{
  "d_model": 256,
  "d_mlp": 2048,
  "init_std_up": 0.0151,
  "optimizer": "muon_variant",
  "lr": 0.00128,
  "schedule": "wsd",
  "decay_fraction": 0.311,
  "final_lr_fraction": 0.0,
  "dataset": "wikipedia_en"
}
MLP neurons of a small language model. Each row is named by its layer, matrix (up: input weights) and neuron, and shows model dimensions 0-127. Each number is 128 + 32 x the weight over its row's rms, rounded and kept within 0 to 255. Numbers have three digits each.
A block is one neuron, or neurons of one layer that tend to fire together. After each block is what it responds to, as a language model described it from the Wikipedia text at the highest values.

L6.up24:077128142127135078110174148135166077149091156093032072100106058108148130165148099107113154125147118110144094088171124077166164123138156144152185115122053135141149151127154186149057141201164163126098125161141130086106111066104062120108217138131127135122069099123123118120101129156125166106155102158042133140079130214079207134103136097100167150113116131132131143092126084148167166127158
L6.up76:122143124191147143163196101124151116098127091127116142141099121093135101117108158132099131130169121154113192148183144094184082139039076098151109186138082148117146127128168159095170134123188165099172078131118054123133112083097143074185143115159129162094130112145060081164100156197121147128087121186185130147113163157116099139087084039116124143114076073136095098174186139138116152081108
L6.up175:085158190163158090091118111139075160108148141122054138095159066111136150127157105200122128135146096120127077122137128076151180112127115108118229076220060131134120095102180113125117129172160127088088115114176122101098072100135110092095186164159134147136090104134134173092148137126133171121117137163115125058122101115056167138086100110085167182178134116065139185116054120133158222144108
L6.up1103:074171121063196182132113144085099148120177159093110171105088131116191089103085155162125093137138091154093116185155092111134171095104126124125135141184115077102135156118096136156217097144126139159154102148108139120109099105075109054142144107119128094109122143145142077114162106110164171142127180174130156124089138147195124122169154028141118101095098140128131163112140124140113183069120
L6.up1144:132098138104155090095168128152136119157170125157164132108111048161146146144117216151103154138111100149166081185195141152103100135133211136098181151109111211116105135097224121154101129122140139172151126156148062139126119089083148125106163108091118091139115141166066170082131150133148082133153087144084160144101112136108120111114141133074196125105125093114174134107116129112140109143073
L6.up1239:114073128128130122140216116125174184125095133102111122141108173141104143111170117091106171161166116145124164131151146076182164109141082147116133100104087119115170075131118124153133118131176148167165026113190096154126108130135118111024160123104117156075113126118106149101121115173109098151185097230111176083157090089119105111171113117171138074152081138119146190107109134145148183068152
L6.up1812:098138155158127108152180122095137154134137139062083072089105100050107115194150112175154133089117127112123101088094166125147128078092152086137191108123076122169178134095143131152093135119140093107122127168176101092185087121097092127127147110135135149076130127168084083115058141155092147127106154167066174099099102188140166070062072123099163098104128149143161177130134057167154150104114
L6.up2026:160156146062144151120169091107182160133131116104028146098119158112112090138164132181093078121093087172115160191134187095166120090144085194138127148146183152140139140112134067142079134115084099119150103087165047100088144145091125101160069172137146148080117117122104118143082149183125154181119147143105148132109089133175090116125187131064128150131023167102124123127097129130160065132119
Table row endings. Final cells and closing pipes or line breaks of markdown table header rows, e.g. after Total |, Source |, Length |.

L10.up308:137185169094140135158109161176136149092141095110109142117093140149080122144132164055118147214080111129140153121164132097154145084181150120089088107157134111121103236108120096158157159106153137152143086147220064126145118142109112146093114132074124159139136167113150106110163085142087113125156144193107086095113110079088135100067083113070117106067130129114159109095113112116089162153105
L10.up582:093101145070121110151100188161062149059115105128154174131136065056160106169127151098130159140129180096120111171158095118126100117119119120107183152102061101109147122140164119140103123084158061190129139154143160143145155124165089054124173092088157130062147128087130162146143150205135145123141080144146095097102177101113136118131042171137071115125183139145130150122170115148109121151123
L10.up985:157108151098082107108129187180072175139113089079111133124147115101041123123074121115152179163167117143125150154142112146123144140069119095162118129105118122161142102127113155152114088170156124158113148089132127094079135094105065191115068137090074081130140120195117130108073174129189148146110110175157132141084133157170116130073089096110109097119097121066157146107148116096061153138126
L10.up1076:090140167143117149139151130139111163052160118090145121068135120133113096092068208121159166153132143120124161159119121129139120093078147122135183125085133093153097081096147125119132125169133195150159121138151130090156125064127107157136141169095152160117120173129134158052107172156152109136198149176117197163129081081105168088135122131154135132135114118092133156126107136171133159151073
L10.up1096:164164174121124126150180200082132156132093147154109103179160121088142101119112154109112121129077095199113164109125124100131128116104150155131081095136158165149138127128136082144134153167118142169142082133127153082112157089203108079123087131145173121059145138090134083147130114174144176108174158175109130086114165134146097077092124118153122108087183101127133115104133143094123206146158
L10.up1186:108094180147107110135137183178149143140135163058134148120192094088103131164154147096138156085044135069090082171179046134144103136105129134165116157117106116147133114165141079138167101090150126042094092112148175094174102110126154097136157139113048116143107133153110117136133159128153105138096098172180113103092143116103142114077087084085181116099102177135095139163101172072133134099086
L10.up1341:113098202069144128154150192148132142159122127103121094104221132145120095176116139117102202170206146161073104155150142120109110101086117102050138105146134083050134165124142163199152162105121151105097080163164119160178132077069061118133149076138112111152154164111105122136098150142145105201128073084167130065180096138116095087111146108076125044087098171183130103140138149171123103106095
L10.up1935:125084175146161103151158152125134086124094148141097168142104192123188078127062091085190183155076126084104078165192121074138124141156126128140137160187167077140151151150164160219183146113174118115095070119069186140160084129110183105098173157184153101093166105156109151150077135141130135188164152157135117147167080103102110091120113106102115063054083127119081132139158157114090145076137
Table row line breaks. The line break that ends a pipe-delimited table row, after the closing |, in election results, filmographies, and sports tables; sometimes track-list line breaks.

L10.up21:150159132113104159114104131150145157059125151162054128093096125142125117120123156154126139056135119132115069097130114123140155106141109126114171083091132124119180142167126091118145118113144125113113143129136158085136103121131140080051109145104162090072136172108129074099223121153034123169134123197189106139148156178107151139154125131116089106083090147106147089164127167150060125110101
L10.up32:127108132125162157137130089172084193131094105078147160106134212136090102105099158089124125107153135080100183162161124152049141177131119132058144103069116158190157110143116151106110100123127135148116110196042093127165163074134163136098105071123141125135154098161092201161158098143048139111080074100134212148115152087137128095173093118185114147161121159076140131104120105172139136124128
L10.up149:152123168196147139105170119098124181117172143089138143156132112066152102117136084087084159119142133185100145121139131120103165120115117117174085080095154141135181192170140125174146111107091155106086149173128077084101171161133166095140145114169164053138168095113135108121093141187136125137173170143144105102150109136142166112116113200093084095111190156110099144190098138073113097120149
L10.up941:063095140135116130126131152146163094168171167067104163164111045136135122177134118095170147110144123144063153113106117148097166138185107127124110114064120102093154176159098162086192154103153142078139153117111108076077192166131198099155137102141134087122135119109146177194111160136141154148156127107165096119123139128155122161125076103142136098139142118079144138151155117134099126152139
L10.up1061:115138142113108133127093088113121134117114134174152132135111128115088156109144119128159108160077081168051128127196135130071040074111119117114147079095170108137161163163207074173184095097118144184116121168141178140114140129143097140138110111173178134128125133120125137148058149103065148093160165168149127145125102137143144084168136095107134139115089148147099120062117082102096134134109
L10.up1307:082157145160099117145129133065196104131107119055145119153082150101154095116117117132101139152113097118082132178119077156118181133150134078171151109099144122105153125124086123137187111122064127156182131153142135109108147118057185106120128091151119154126137112106132058113105157168151116156129139152139125094114143106126092046119106147105177109068105162120153144085147172169102161145170
L10.up1462:097086167116153088154114110112135130071174135165134114149123133080155069151118172171139076083116079116141112104094116123143125146137118144178147113107112122145151131165074118102174095137101131103126184124083085086158136141124147106198136173156154091128102141118130090142080140132084169159146146176185049146112131127159106177166099165081167127080129146096088146131133154122102111211087
L10.up1924:086094070152138195119124147145181128113129174113168104114078105203108129152131144142143087139095095092113156108183103083137072104102079152085135145175099123100130129104134125090144167113077128126157111166149086109117153121145143164115020143119139028118141184144096053113083173223134156170138099132138179129149148173173173140149154135137171128098091151114143146115143105163145139162090
Music personnel list separators. Commas, "and", "&" and word starts inside lists of instruments, credits or roles, mostly in music articles, e.g. "guitar, bass, trombone, and", "(synthesizer".

L6.up1:081143087172129098161120128125120136153117145116150136047181080139141113113095169125181135114126115153230189137137152093071145153174143146169090118107095161123171190179115120055106095147097108102165155143074125173158126107169106150088106138107149089116118089144095075141087091154136092086115162158154092153097134092112138140086152136146153105175145092074089137173150089151105137174139
L6.up71:084140152117139172075122144167122085198067168104161164096097110164141117148132143146116131165059119117117124137070141107120174141202127142139103091139122191166159163154151053171176107098097140064121087114135120144088142121050120128096172108117152082211078181094075098139105098128167137164173157167144104075095148142133091107138062151156095143105203133125136134102121116112181117121165
L6.up435:097119105146151116156077080106091129151138060122143133160165171115085095127154139083131105130136144106119100168138121121133176092177116144138143151136090157161121097147119124233151087127119125084119146155149151102140099167079156140115069106111183063108183124138131114184108073132114127139086141190112152101184172099112160120166080089134134108143081085093208113169132046135038112143052
L6.up651:108135163184124133169110050089166136167126108114069144136171127164088138145117174089106124139090127124132183133100113133127161089157121078178144131078120095205108096147124166112164100133117072092157211094146147108120112140156135137093076169137126167136070112143120097161114170135096137192088122243138079136058103138098116168165062144116111096091116107106146135170146107147076189151093
L6.up659:140176150116169126134126125138125158115097154119110116065191153136110147102127168108089108078126126151075107103091129190079048125158089116124134062098156103155104075165098135140089112160141129134116179112103160157144170216098105145089128161104087171124097112057057153149094132135185131118082049169116158139128138174086128101151155185170100104109128086158106076133151048107115133107081
L6.up955:131201158132130203131073060128159186117111121134085123088150128139133125081187183096110141155125118061115119123146085116095175118130165075142190082117155087155137115239127160110116116154123094119093185167164105134218118151169141124164156135150089110068055099103099164141097189165080116129131130162119170183129085156108107112182157180094161168145130169137152168135129086158134136117104
L6.up1413:092117143110152155161137119121179122092127160089155110114162141144146065072141199169138139158069127121176131149110074122106150044099101180179070077130149119144103112114065100192150147163106148085165153078136109131060126127096189147115183081134123155122179127100136123137087097184172087145168136187074097136147091070120105159088125137141056148061169099115095076067145110204094160133112
L6.up1834:123163142105103075140076151127120184203114126075163149123114128150121117066156154075095093126149108138147202171131115106098133106146124072185107147108159148183136093124138114143181176172117150089177124142114093147150158159089209110197128242094213158082091194130104138145066083116122127132144137109124075131091081131093144188106126100050105078145114118104147135119129109173142142156146
Role-assignment verbs before titles. Fires on the word just before a named post in biographies, such as appointed, elected, served as, was, ready for the title or office.

L8.up1467:056136098113119170165099098096187179187118076163119177123122132105067141154146120099134120113145065124142127157154154096166098091119151122214112145096146102123109160127117184136087117131101117045141189119166160146093116069133152118131157134146150126119057102163070151082114130109100148163115082147116155167089115144122123202147130127101030079220143139093137123117123154131078180202152
Office title words. Pieces of official titles and rank modifiers before a position, such as Deputy, Vice Chairman, Supreme Governor, former manager, then Mayor.

L8.up2006:154052160077164148149132181098125096088182163091118186052156189102141114141171136106134146132140183137131123164141134101129148160183109120148045052134078087106092128110159084090135095080174124144108129154116168085190137150133147068078085114100111096115123203095133164096172104140118119157133079154095132069111148158149202151153163073063126102142133134084157162083160126136104124146112
Line breaks in structured rows. Newlines that end a table row or infobox/list field, usually after a closing pipe, before the next row's | or - (election results, squads, biographies).

L10.up237:156128090105180151112132132105156127135193138108131156142136119148120119175146132072148014121111148131154076192119127095126153117075125114161094146187171149121159127121125108180143134099098145082094137121103045148121112134089177167166112175149104123136164104150145132173151166148077156177145057124122146165108139097077107088153128127144156139127076114164124058148131136099108167153093
L10.up365:115130065114119081132123085118119071163113110106123149158104198099127142127133114123143074103066096129171169172075132113145173110115162120144172131146071109114111113084114198169143154142134137174129130125109167103172161122130122149105125176154119107132137111128085147160133118169184152103140093176101121219097135155083109084171145199193072126114119206104154125145125142115138133126110
L10.up427:088172064121140152140121091158145074120089105097144047118199147135109077178168140135164120144131083056122098221144136179096134127132129130171147157156160122049141207108144156106091135152125159091123199178138128107214176123131150127127069152110139116097102114071125165152124144116140171163112132121095190124104148152137120101144133093133069107172163114133147138141114112171169096119111
L10.up485:119148114175103118138133138163077122088107105092127163144145093109117127131203134156094139103122085127109154145112090077092154124130137132158124075098143147093180117104116169143092115061136174152197174133107155173121096132111118151125112158126113166147130078139100129107083082154114165139100109123154106150152081100118142198229153146146124153105114109145154069186122158147086118113135
L10.up1432:154142170172102111140104128165189158143110118127123144134190163071097105164192103093113079159104129170119181152075063106111144050136090124123144072084104136151116126128135162177153136172111128082144144096139124133104104132106099187102092093152147160146102092122151134162084149148154160156085129166163123059082168127123152100170147109095118131157128149147179145179162078060085145207084
L10.up1655:154130118120105148156124088104134145153143170142054096157121130146034141121194178096139096214156131076154084160157119161140068157142176158194181088125182150106132155137106098137132133168165089090159130139126093128143091148148101122136132121138150097069124129157109164145159196118079101159169139149058144171090151137080103173155159100110101074155146169139158144166109055126076091127166
L10.up2034:049109190174114087158136144130142153118085199127129149147061080189077112122119147097145106169092167106161115059152149137124114075136163118149162153093136136095166186092073179154122079173069105110088154128128136141176170111093117073186101153152118103119102118144099128077075064138135171185172203119093153174070144077111087114124126134174111128125114114147110137123154124195086117108103
L10.up2039:105179108109120123129160148136157127118132046154102219102146137139112172165145144118096060159082081065139081155069112081109104150152111131171125153127125188098137139150137127158072121161164113098146153136114115170136109103200167144152162105138162153090099168180102106108125144114116091139101092153134107148141079114104125119143070127079128120138151195134165153070180109126133102134134
Role/title predicate setup. Tokens just before a person's role or title is named, such as as, the, then, became, or title fragments like Direct(or), found(ing), honor(ary).

L6.up210:134161133141139114135127141170141125140164155065123116123119158132103099159157069101124134125123143078074120103108150073148117107133057118121133141106163128125126088106135122091097100090148122150182144195115144119144126129154152129152127076121148146141162093224224066144122144127118108120118139197129135103094157108052166137150107112154086121141109182128140088063145103116112136159079
L6.up369:084156120074111147138083128191116147163105082138140117102190103132133154141116096134139125134151113183097088090086085128130121136139132160160174046140152117124117124197091101182152147115085107119132120132127118101145129089157132106107095144137078127077180076098133130181142157156158132107154025116148143089184143098151114151072125171108108148078136126130130157117164186146078103181117
L6.up485:152124117169082102126135176136158136131187156110126137142064107115174117163079108123192115088177129095141154144147093079109062136045125154143144096119128155101175126069090144128110120095088104117130128162117097122141127120080129138097075168119178082128147128217168098151124138187132170158131158138184132113126118183153109144101128079106071070170134144111071224106096130175127137150100
L6.up707:140100092112110122154192121120101117123105096125153147122157066096117151131119081111141078105126144158148111194139082133133129107085174146095086114165119123063104073152143052099122129187111166135159137179170147136173112050107105138119149120126135107094094082119135113163150122081164147144097146088155074095155158133141160148150167195094174131116060166167169180110142159196106108121119
L6.up1224:094151132120062125108105104152139146141082145042132082105117079157203114196190153124120080159147205121134182149118076171159166103146146156078163058122134107115137083127126118130165108075128070106136094177098117113162178129136136128111127177153179175165135043129142140156179120142135121112156107108099094135136164135124141125133074126100144155144197187096152170169139095102036139184126
L6.up1784:173086104128135118153129116145135115066171117151121118126143156179151057134140180074134111117139153103159176162150124127186179096019169132115134131108120136136160166187143132162110157103117086114091103138117122135126120144101191122114097172117106098097055109185156129123087131146136113133125099152109129085130127194068180097131135093158119157169166153123115173209196107156102069136136
L6.up1950:119114136132099119118115155114116118127187108128110129040140145087106128167118105152140069096079164094135138095162136129120092113117101126094148106122143144069137147177211133087094084082112128123147151162145191175116134062095112126126142111124113106163108138180147112146187117162145066148088165155061106153159178149144174175121138081098124128100130163131151084077118120072149176133075
L6.up1979:155133194123116153182062110136150149176110148078169111098117121075146089165140109146107111094096110088162175124151054173130114180143130129112119206124088138166113134158146096157080150191152069168137166113145156129057088184152092082053107090178084108088138123110114140130063194175106147147132100109139131110098178094165180165142141128109116084172167169116089049078166104136152087163086
Word-completing subword pieces. Mid-word or final subword pieces that complete a split word, especially musical instruments and roles in band credits: guit-ar, voc-al, keyb-oard.

L8.up1040:117092093107107131160133140142151110110091148089140159167149153075125082175178116119199174132145112120141165158076122130075157166135160099089154137139140087148081095146146070128116122122142156084113110146172140060118105164152180094134085165119156129135146140168147144166115097160075121128137146121109098058107137128124140202104110133157109106074143147098125157122173131131040048137074
Word-completing pieces, music. Word pieces that finish a split word, strongest in music terms like orchest-ra, pian-o, viol-in, comp-os-er, also vol-un-teers, doub-les, bott-les.